Weights of a small GPT-style language model, trained from scratch on English Wikipedia.
Size: 9 layers, width 256, 2 heads of 128, MLP 1024 tanh GELU, vocabulary 4753, 8.42M parameters.
Architecture: LayerNorm before each block, learned and rotary positions.
Training: a variant of Muon for these matrices, 12540 steps.
MLP neurons of a small language model. Each row is named by its layer, matrix (up: input weights) and neuron, and shows model dimensions 112-175. Each number is 200 + 40 x the weight over its row's rms, rounded and kept within 0 to 999.
After each neuron's rows, "fires in" lists the words (lower case) most often at its 100 highest values on Wikipedia text that the model never trained on. A number after a token or word is its count.

L2.up171,244,223,202,206,216,215,220,282,224,201,136,190,189,209,239,175,141,238,282,178,178,177,156,155,175,150,212,214,213,201,217,171,220,190,170,166,234,228,223,169,116,209,193,241,245,238,211,221,190,142,107,116,239,170,198,222,204,201,251,178,221,168,186,185
fires in: "of" 74, "are" 7, "were" 6

L6.up59,260,167,225,163,220,230,161,216,170,161,186,225,229,121,207,154,169,213,191,227,196,218,185,239,242,230,227,245,311,220,219,192,219,230,218,227,208,222,245,133,160,112,243,176,144,137,210,227,216,137,153,131,165,194,110,253,188,161,133,220,207,219,158,165
fires in: "by" 38, "among" 6, "for" 6, "on" 5, "but" 5

L2.up611,227,178,273,194,255,182,165,197,199,138,166,207,210,242,173,120,253,113,244,236,222,211,187,199,223,225,172,195,273,174,224,260,269,197,152,184,199,168,235,85,115,247,218,221,167,159,213,228,254,213,228,215,162,288,231,158,206,251,223,222,134,251,176,170
fires in: "that" 40, "of" 26, "both" 19, "between" 4

L6.up940,165,190,186,251,229,231,170,126,231,224,180,225,233,182,198,197,180,274,168,177,141,177,176,179,168,213,158,211,206,220,191,189,184,198,217,216,127,169,210,164,253,170,232,155,205,128,149,175,148,133,288,215,237,215,201,173,180,218,234,198,178,210,272,180
fires in: "also" 27, "10" 10, "12" 5, "was" 5, "is" 4, "100" 4

L6.up988,191,219,149,261,195,252,161,197,127,161,255,260,170,171,143,203,174,195,221,205,252,152,261,191,273,148,235,173,197,190,207,232,215,208,212,188,219,261,214,69,177,186,309,227,242,225,245,259,143,222,206,212,158,236,201,200,207,265,225,201,223,167,206,221
fires in: "to" 73, "not" 4

L6.up476,178,272,244,190,237,205,178,225,269,231,171,244,206,260,175,177,248,239,236,130,202,207,139,163,220,168,169,226,151,251,164,252,226,162,193,227,243,144,168,174,208,186,207,102,93,208,191,195,260,190,210,173,157,200,187,238,253,166,262,232,245,191,307,228
fires in: "was" 36, "were" 15, "originally" 5, "been" 4

L6.up835,207,209,215,159,252,206,207,267,196,208,136,170,212,245,220,215,147,225,200,144,139,154,279,180,220,165,183,232,232,179,175,154,179,165,197,151,200,156,198,181,150,193,122,108,190,193,178,207,219,187,91,236,236,195,142,202,201,255,226,243,232,175,199,201
fires in: "was" 47, "were" 8, "is" 6, "10" 4

L2.up574,207,203,250,168,193,242,208,289,217,291,223,246,221,201,201,232,168,190,259,171,225,171,277,251,172,222,242,242,167,199,225,183,176,168,153,150,142,132,114,181,232,208,179,208,221,225,154,221,240,230,171,221,223,149,115,203,172,199,178,207,145,205,179,159
fires in: "of" 61, "on" 5, "from" 4

L6.up205,170,231,217,153,180,281,137,178,204,209,253,148,196,123,303,208,181,242,198,200,267,164,191,249,242,242,197,214,237,231,120,168,180,200,271,177,219,249,190,193,189,205,226,271,211,163,268,210,207,145,207,176,234,109,180,248,154,188,246,165,199,204,246,180
fires in: "his" 32, "their" 28, "its" 13, "s" 9, "her" 8

L2.up336,230,253,202,186,206,209,205,223,182,209,234,184,193,132,173,146,188,161,164,243,197,258,153,188,237,210,236,213,267,193,247,209,156,258,180,206,179,180,167,170,202,250,182,214,143,171,165,181,229,212,282,157,234,223,220,274,116,192,232,197,152,204,216,138
fires in: "at" 22, "on" 21, "in" 20, "of" 6

L6.up97,259,193,236,208,284,202,257,215,120,174,162,175,164,179,158,194,118,195,200,237,257,280,195,190,193,217,181,242,179,158,228,234,174,273,184,174,240,195,232,173,189,233,137,252,244,233,182,206,117,204,318,216,224,206,282,202,229,214,165,312,176,169,187,199
fires in: "at" 31, "in" 25

L6.up798,177,138,160,228,178,176,229,220,124,234,276,209,215,177,251,212,208,155,208,177,211,216,216,152,238,199,126,194,174,149,219,288,206,209,175,163,224,188,271,135,155,234,259,273,182,160,239,230,196,203,174,198,201,86,217,150,222,245,288,215,175,249,200,246
fires in: "of" 30, "by" 15, "as" 8, "that" 6, "including" 4, "include" 4

L6.up258,234,196,229,208,176,256,166,233,292,184,162,176,195,161,173,173,151,186,154,250,248,168,199,161,159,186,218,273,220,188,216,204,193,241,104,233,182,206,262,253,226,144,196,178,160,147,256,245,199,240,208,179,222,237,192,234,238,161,184,192,156,193,251,140
fires in: "an" 77

L6.up991,189,222,277,195,179,245,151,266,226,174,212,185,192,229,265,216,171,190,171,238,276,170,318,203,176,209,136,223,194,143,248,158,240,159,174,155,261,126,191,195,179,195,218,184,130,219,187,157,212,83,204,225,197,171,220,174,254,135,246,212,257,209,230,176
fires in: "one" 22, "the" 21, "an" 15, "as" 9, "private" 4

L2.up264,175,283,212,242,239,239,160,201,211,188,215,106,147,251,201,246,184,210,220,172,168,154,210,200,287,120,228,202,158,189,224,219,191,204,156,222,188,201,223,190,198,147,180,183,198,158,249,245,207,195,296,169,189,240,212,214,144,199,198,176,139,283,106,200
fires in: "be" 51, "also" 4

L2.up1010,183,190,139,171,88,201,168,179,143,161,227,169,233,181,150,258,223,220,178,206,214,163,247,222,254,257,212,220,182,234,216,164,249,231,147,167,234,190,154,161,169,168,156,258,200,156,239,200,252,202,199,260,188,224,178,244,202,221,209,223,204,263,162,126
fires in: "of" 39, "the" 18, "santa" 5

L6.up894,213,208,154,223,203,179,226,185,190,213,233,210,176,142,260,177,164,151,185,201,257,139,264,210,199,248,156,230,133,195,229,210,236,98,160,245,213,178,294,176,177,195,147,231,230,219,169,197,238,235,205,224,91,267,209,193,160,169,290,226,233,90,179,176
fires in: "to" 26, "or" 16, "was" 16

L6.up352,167,202,200,238,204,169,235,146,214,147,215,220,253,169,181,214,249,206,221,222,197,209,147,196,219,257,188,160,194,193,223,204,215,165,189,287,147,200,187,175,159,151,200,128,190,265,277,260,198,187,130,222,112,184,245,223,245,172,259,134,185,213,192,263
fires in: "a" 49, "high" 4, "been" 4

L6.up353,226,220,114,255,232,259,198,236,155,213,214,197,186,208,228,114,153,220,201,251,248,181,257,203,261,179,135,190,225,141,219,221,182,250,200,125,186,154,234,191,128,212,189,178,212,195,151,172,122,211,204,205,207,282,155,185,206,147,215,218,166,155,227,246
fires in: "for" 16, "a" 12, "some" 11, "by" 9, "to" 8

L6.up452,202,216,270,219,161,193,140,186,170,209,238,181,258,157,184,217,266,190,221,193,247,191,118,150,183,212,202,174,198,244,257,168,194,261,208,281,189,130,211,181,141,249,160,174,222,146,308,225,286,175,181,203,255,174,211,162,251,241,294,244,150,199,132,201
fires in: "a" 66

L2.up859,236,234,175,175,166,109,208,200,137,203,129,156,193,201,218,268,144,149,254,139,223,236,258,231,134,176,161,229,173,163,202,183,179,252,166,141,219,173,234,238,189,221,179,221,176,224,274,149,187,135,249,185,240,219,235,131,231,184,146,153,222,202,256,143
fires in: "a" 50, "first" 17, "only" 8, "largest" 4

L6.up141,226,196,249,228,188,217,279,185,250,217,150,204,214,191,140,196,134,257,252,158,265,240,261,200,272,141,220,132,205,272,174,247,202,153,194,141,260,215,182,166,205,158,142,292,138,265,202,203,219,176,252,180,285,139,158,147,260,234,226,122,275,205,189,238
fires in: "a" 81

L2.up274,196,111,241,251,338,245,215,248,205,158,252,171,228,241,188,221,149,196,219,199,160,210,166,242,227,235,201,131,280,239,259,215,106,230,199,149,198,211,172,220,189,185,163,219,212,187,177,185,230,202,139,174,162,229,147,208,210,140,221,158,203,178,251,274
fires in: "of" 28, "to" 11, "and" 9, "county" 6, "supreme" 6, "for" 5

L6.up285,148,169,302,174,193,209,219,228,205,183,202,187,262,209,233,203,194,226,195,192,239,197,177,204,211,216,163,107,272,197,216,287,271,211,168,192,169,168,185,188,179,250,194,255,203,183,227,272,183,230,133,249,169,239,197,207,158,177,203,217,175,118,142,188
fires in: "to" 25, "for" 20, "against" 5, "of" 4

L2.up560,228,252,231,205,141,218,208,157,225,201,230,250,243,200,189,212,170,129,136,183,236,221,284,124,224,176,157,174,194,243,154,161,234,262,200,223,148,164,261,224,174,245,128,251,227,153,181,253,273,186,185,213,177,305,249,215,211,253,225,199,174,143,200,262
fires in: "of" 53, "more" 5, "weapons" 4, "over" 4, "lost" 4

L2.up108,158,203,234,221,223,221,218,201,280,214,223,154,131,202,222,236,132,178,179,233,258,232,247,168,209,207,234,228,219,287,158,190,277,131,268,139,209,229,235,231,185,194,192,179,202,153,252,183,183,155,204,241,269,136,142,189,234,151,157,241,208,231,189,225
fires in: "her" 36, "its" 22, "his" 5

L2.up187,213,155,200,192,137,141,255,136,217,309,223,239,202,272,191,181,220,170,199,145,134,192,291,168,251,199,232,205,234,158,192,204,212,305,190,211,172,243,238,214,192,192,229,167,193,204,210,186,180,192,179,184,234,170,257,272,160,180,183,176,165,228,270,130
fires in: "in" 36, "on" 29, "of" 16

L6.up833,187,210,229,168,169,199,276,208,195,201,145,192,215,98,283,186,206,182,228,290,160,156,225,191,224,148,304,216,273,187,232,259,193,212,139,154,237,111,175,237,156,262,159,213,217,182,198,237,179,140,126,179,164,186,202,197,244,160,191,186,228,152,239,181
fires in: "in" 50, "at" 6, "a" 4, "of" 4

L2.up750,251,179,196,216,166,209,129,203,173,292,179,179,189,186,228,141,223,253,169,210,162,212,209,274,166,196,322,165,159,128,228,193,179,216,235,225,168,211,217,166,188,187,175,226,231,249,170,198,248,222,175,173,198,226,231,174,272,197,207,159,169,144,185,180
fires in: "on" 34, "in" 8, "presley" 5, "consortium" 4

L6.up769,199,143,219,226,160,225,196,148,218,113,74,201,255,151,211,216,129,213,196,231,185,164,177,194,153,244,242,249,213,147,200,168,231,252,173,201,235,149,156,163,140,254,173,242,221,254,193,194,199,117,199,153,229,267,208,225,244,182,269,271,170,189,268,212
fires in: "in" 41, "started" 5, "made" 4

L6.up709,246,131,161,183,171,226,195,199,174,254,166,251,166,164,240,143,258,249,145,201,217,184,140,203,190,172,243,185,156,188,247,226,188,212,144,264,161,156,218,230,149,196,283,158,232,254,130,225,152,227,200,141,230,183,184,167,220,208,249,199,228,136,167,177
fires in: "to" 24, "not" 14, "never" 5, "for" 4, "big" 4, "the" 4

L2.up780,110,215,189,159,210,247,206,219,193,141,275,167,309,163,180,161,157,181,190,224,200,238,192,202,151,196,226,246,192,136,193,125,204,244,189,196,169,199,197,234,246,249,157,170,196,201,206,234,227,280,151,240,243,168,197,199,219,206,189,247,184,232,89,204
fires in: "during" 34, "of" 15, "acoustic" 5

L6.up225,216,208,274,159,212,184,176,228,257,226,238,190,225,250,196,134,203,124,238,208,174,178,182,124,252,252,244,82,267,238,192,156,190,175,171,280,236,184,205,184,183,164,137,183,233,201,161,205,222,157,199,167,218,154,223,173,259,249,206,238,215,212,194,232
fires in: "was" 21, "as" 16, "the" 8, "became" 7, "appointed" 6, "also" 4

L2.up233,241,183,155,188,199,249,186,174,204,164,175,180,182,245,216,225,169,199,229,236,171,176,121,216,205,207,188,203,204,225,191,289,283,181,244,248,183,168,207,154,229,166,233,234,297,158,163,266,181,165,108,263,252,185,276,221,181,109,173,194,259,209,132,160
fires in: "three" 20, "two" 17, "several" 13, "of" 12, "four" 9, "many" 6

L2.up303,190,231,151,149,216,118,186,154,259,259,252,214,149,143,140,234,257,160,203,154,243,195,200,207,219,194,239,161,184,190,156,251,245,197,239,198,233,243,218,187,196,265,244,177,172,197,189,161,198,247,229,201,209,204,194,173,258,193,264,194,254,179,186,268
fires in: "which" 61, "that" 12, "who" 4

L6.up986,239,245,202,176,186,182,150,245,233,138,213,249,260,228,153,231,124,184,166,274,207,145,225,161,201,174,224,146,211,246,246,226,203,160,223,207,185,183,179,194,163,177,253,272,156,213,278,164,219,275,224,198,180,194,176,155,236,156,192,151,180,194,172,175
fires in: "the" 33, "world" 10, "species" 6, "a" 6

L2.up902,145,248,228,199,251,229,191,168,103,213,244,208,157,199,226,183,177,210,176,189,157,217,259,239,194,236,180,207,106,165,187,230,207,259,196,218,179,179,121,211,181,187,188,250,254,238,151,235,188,208,177,172,189,234,106,238,217,187,177,113,189,214,197,218
fires in: "of" 62

L2.up407,155,230,173,185,164,233,179,215,220,142,195,189,140,176,206,191,231,214,158,242,246,200,185,165,232,207,173,195,268,181,169,239,219,297,148,219,172,221,234,258,157,190,233,184,165,216,285,225,187,163,231,231,196,260,281,225,214,199,176,159,202,153,249,279
fires in: "both" 23, "between" 21, "early" 8, "late" 7, "either" 7, "loss" 6

L6.up238,190,145,215,153,176,216,199,184,216,186,168,199,198,178,251,246,210,154,167,272,225,204,164,162,221,185,179,179,214,222,187,194,233,248,116,151,236,164,143,237,149,185,195,225,200,150,180,143,204,208,285,183,132,245,198,206,193,163,188,202,185,162,211,217
fires in: "during" 21, "began" 11, "started" 8, "the" 8, "of" 6, "in" 5

L6.up994,213,227,212,214,221,221,182,168,108,182,163,243,149,164,144,177,163,244,208,211,288,141,241,184,238,194,199,225,262,168,188,220,236,212,192,296,218,83,249,260,103,229,186,194,244,193,183,194,239,268,248,230,232,249,181,200,227,194,203,127,193,253,128,206
fires in: "a" 93